Part of a small language model's weights: no biases in attention or MLP.
MLP neurons of a small language model. Each row is named by its layer, matrix (up: input weights) and neuron, and shows model dimensions 16-143. Each number is 128 + 24 x the weight over its row's rms, rounded and kept within 0 to 255. Numbers have three digits each.
After each neuron's rows, "fires after" lists the tokens most often just before its 100 highest values on Wikipedia text that the model never trained on.

L2.up758:121121108170111132141139080135099093148117118071137095121100151146148100087073113131132191105132123141151119143098134115129139127153154136158128073132128144073141154135166137137156159170155140147139150147127109154161090073098095113136102110117152107150084097129131099113113159098121120122144149103081119140143100132117131109116129128105133079176135130152129095117113126175128101102170
fires after: " the", " The", "The", " became", " was"

L3.up622:148139125138154113097138149070121132149141107136139105094092114112119164136076194099140142076133134083115092095132136155123127086134136110147123138151120114108142086157134136133098102116106136114139172111166144106122131128127150124169153125123096143110112176133111154136100118149122160150122138114143126129115135166118112081103096179140138133115124149153116121160136133130156110106131
fires after: "==", " =="

L3.up449:177101152139150152091110169120103139125090148131101134092144137117121129122105149141132085104112154163156105180109096113128137107116151148143151112136121117103147115118128144096139102143167124117118090118120114149143165074121093122093145101095099147192148158126096126122121126158126123155110119150115138135137157113117118161171136083191138079131150098147127135136166146105147078106118
fires after: "\n", " the", " The", " R"

L2.up157:121111136113145121166125140151138160104135133116135111113160121155094093126097122120094119106103124094139112102078099144167130142124130152143105102141109103134136120120160108105130126139136134108145111102085131140157101110102085087094140110100175106118114120176148097143104118112090153170128148170112137160134084113157142113158134143132156161149097149137125137091126117155133130100110
fires after: " the", "0", " ="

L2.up603:132131140127135113113147113122102117140131125133152156118132133116110120152155145091167109115114116113129130119167134115136145163110078114141129131115138154121141094164136112103106176140099157100125135111192097118135153124134127117076123152130125168122102119140100061097123101132142131144133090150138176166156182108151179143113141100121124122124097190088112176103155119144113146099093
fires after: ".", "4", "6", "7"

L2.up327:092119105114129103120128118120164121130146107104134146128094100114150092166142134121133129110132136122160127117085140135126133092140136131104119144139121145082148086151152108097130094102131152117148155120079173107091140152081129081124112117094139122132135141109118156161145151136135147107137104161118075134123199165120141145099120139102158139129122140119101127115136147100112133102145
fires after: "\n", "==", " ==", " www", "Not"

L2.up190:145122142150123097125120110132125140148102136095141125133098107081112092100068113130110165100151133159121165140109089175188203127149130086161096077139128127114124147170144103101163115166173130124105128160121092138171149091112094124140146142122124116179159115127092125104098153134135108147134145168119095129127128082143128158136122112128138085089109120186151111115122116115146154097097
fires after: " the", " The", " |"

L2.up88:093131113134110122130155174143150129145108158117153133118117128145106078101094105114096153101112163095133147123132090124132165143088127108134185136133160153116153121116159090094116148116103164103110123095093151089131123121107055085129129151131121122130134140143145083089153175146076195144137107110125096135136114092083093128116151130119151158129140146137133134153105142164162169134166
fires after: "0", "9", " the", " to", " in", "8"

L3.up690:126101108193137162120089107121145177164116110112142118119133158142123098117112156154173161118136125086129120163104111080127103168152106121175154129129102062145109139132119209098097089149102131151119129121127111169117142104139096128119146107130143120131117148115116119149125098119135099080141159100144143128088138151151121155143102140155136133134145127110121154139108111107097086114130
fires after: " S", " s", " un", "S", " ("

L2.up417:106136130128139125126152125118140136148118141088118121119114136140144074127100100131143076106151152138128124135120097147151173090119096177173108098144133097131169139148200129115160172146136167148108114076114112152101127130128094085164146174141168135118128091151131087143096160129154141141156149131104173128104096141136132112153087120108139140078143153146121107115111150118148166091134
fires after: " the", " was", " is", " are"

L2.up34:156154150121100111174135147086142111144140148161147136120110132102104151177095137118107160104157124127119137137142137167139159102156091149128091131181116123155102084135123117075129096141108111117133153120126140157138091147158090129121097079078138153121179143077144069129152129107139122152164105150113140118144132134176140110107114101111144105147134132096134075132130072098152136149136
fires after: "0", "2", "1", "9", "4", "3"

L3.up271:163144089141119129139145119133146160180129113138165154174111112131157128141107147095157118085131129105109081119147111116114100099107145127083175148135116101130085183104098108106130104182156138168113121129070102128128073124143093126137117142074123149128128129173163142148122090120130111094114133111113176166113083121127125136129118150119104152149178125097101149121110125139135124099129
fires after: " U", " No", " S", " s", "U"

L3.up186:117090103097158130139111090127084125107124110135120130047104165099107105157083126132101129137119102115151126141133130118095181108146125151133115092154161153137065153152126131144120103136081176133135125114155124139146149092155169089142109154159141130106138110132177170165170118106174120154151111118115122139161157131147098137115124143136079123109102129138124130128173114086120130113090
fires after: "\n", " O", " P", " fl", "L"

L2.up143:118117133145161164084139084156126132113137123135124110135101136148145090135129132122176087148145147097112099096126162088163141149101121148100146151117195131112136087141106134134089145117119153142088104095121092134142140171130103116130126139117109160130130105169149093133113114132140113117139095173150130120099137145103115105099104187124128112105160157115084128127154150176102154153166
fires after: "1", "2", "0", "6", "8", "7"

L2.up40:115080104128129134111109149100144078142103133135122130116091130118166134157121103138129124129149154128094116102138118135125106096139118168128119122130142057150107112089126084160132084123144115137186126101101135155132101186118092134164107090079150147109114127125108139129113164117168098144156099141158112155133146130152134156117126164093121141107127147162168112121158149102144149162131
fires after: "2", "-"

L2.up677:131138131112157112075124121105109174130126094124113118112148122129119135116090129151094123155137163089160192119126157083107132130157119183116181142112181082128154129123143155140150129083144115114115105154135064118145121133121151132116094175124137135131126102141132112142123126174115126132145149173152110139132143119124132138149148136145114131116100199090098106141140124102117149129084
fires after: "\n", ",", " was", "5", "7", "4"

L3.up471:136163157147137106061157147187119106108137131131183113131148082183137100094128134134132125100145073115137177146139139115116137097104098164116157116114117118082101153154117151093158161146114156139080131123139105161176097124130079092106119110104121113142136148140112128150133176130099126162137124122113174181143143153120147081105112106143101127115131086106127143128132156128112171147129
fires after: ",", " New", "6", "0", "."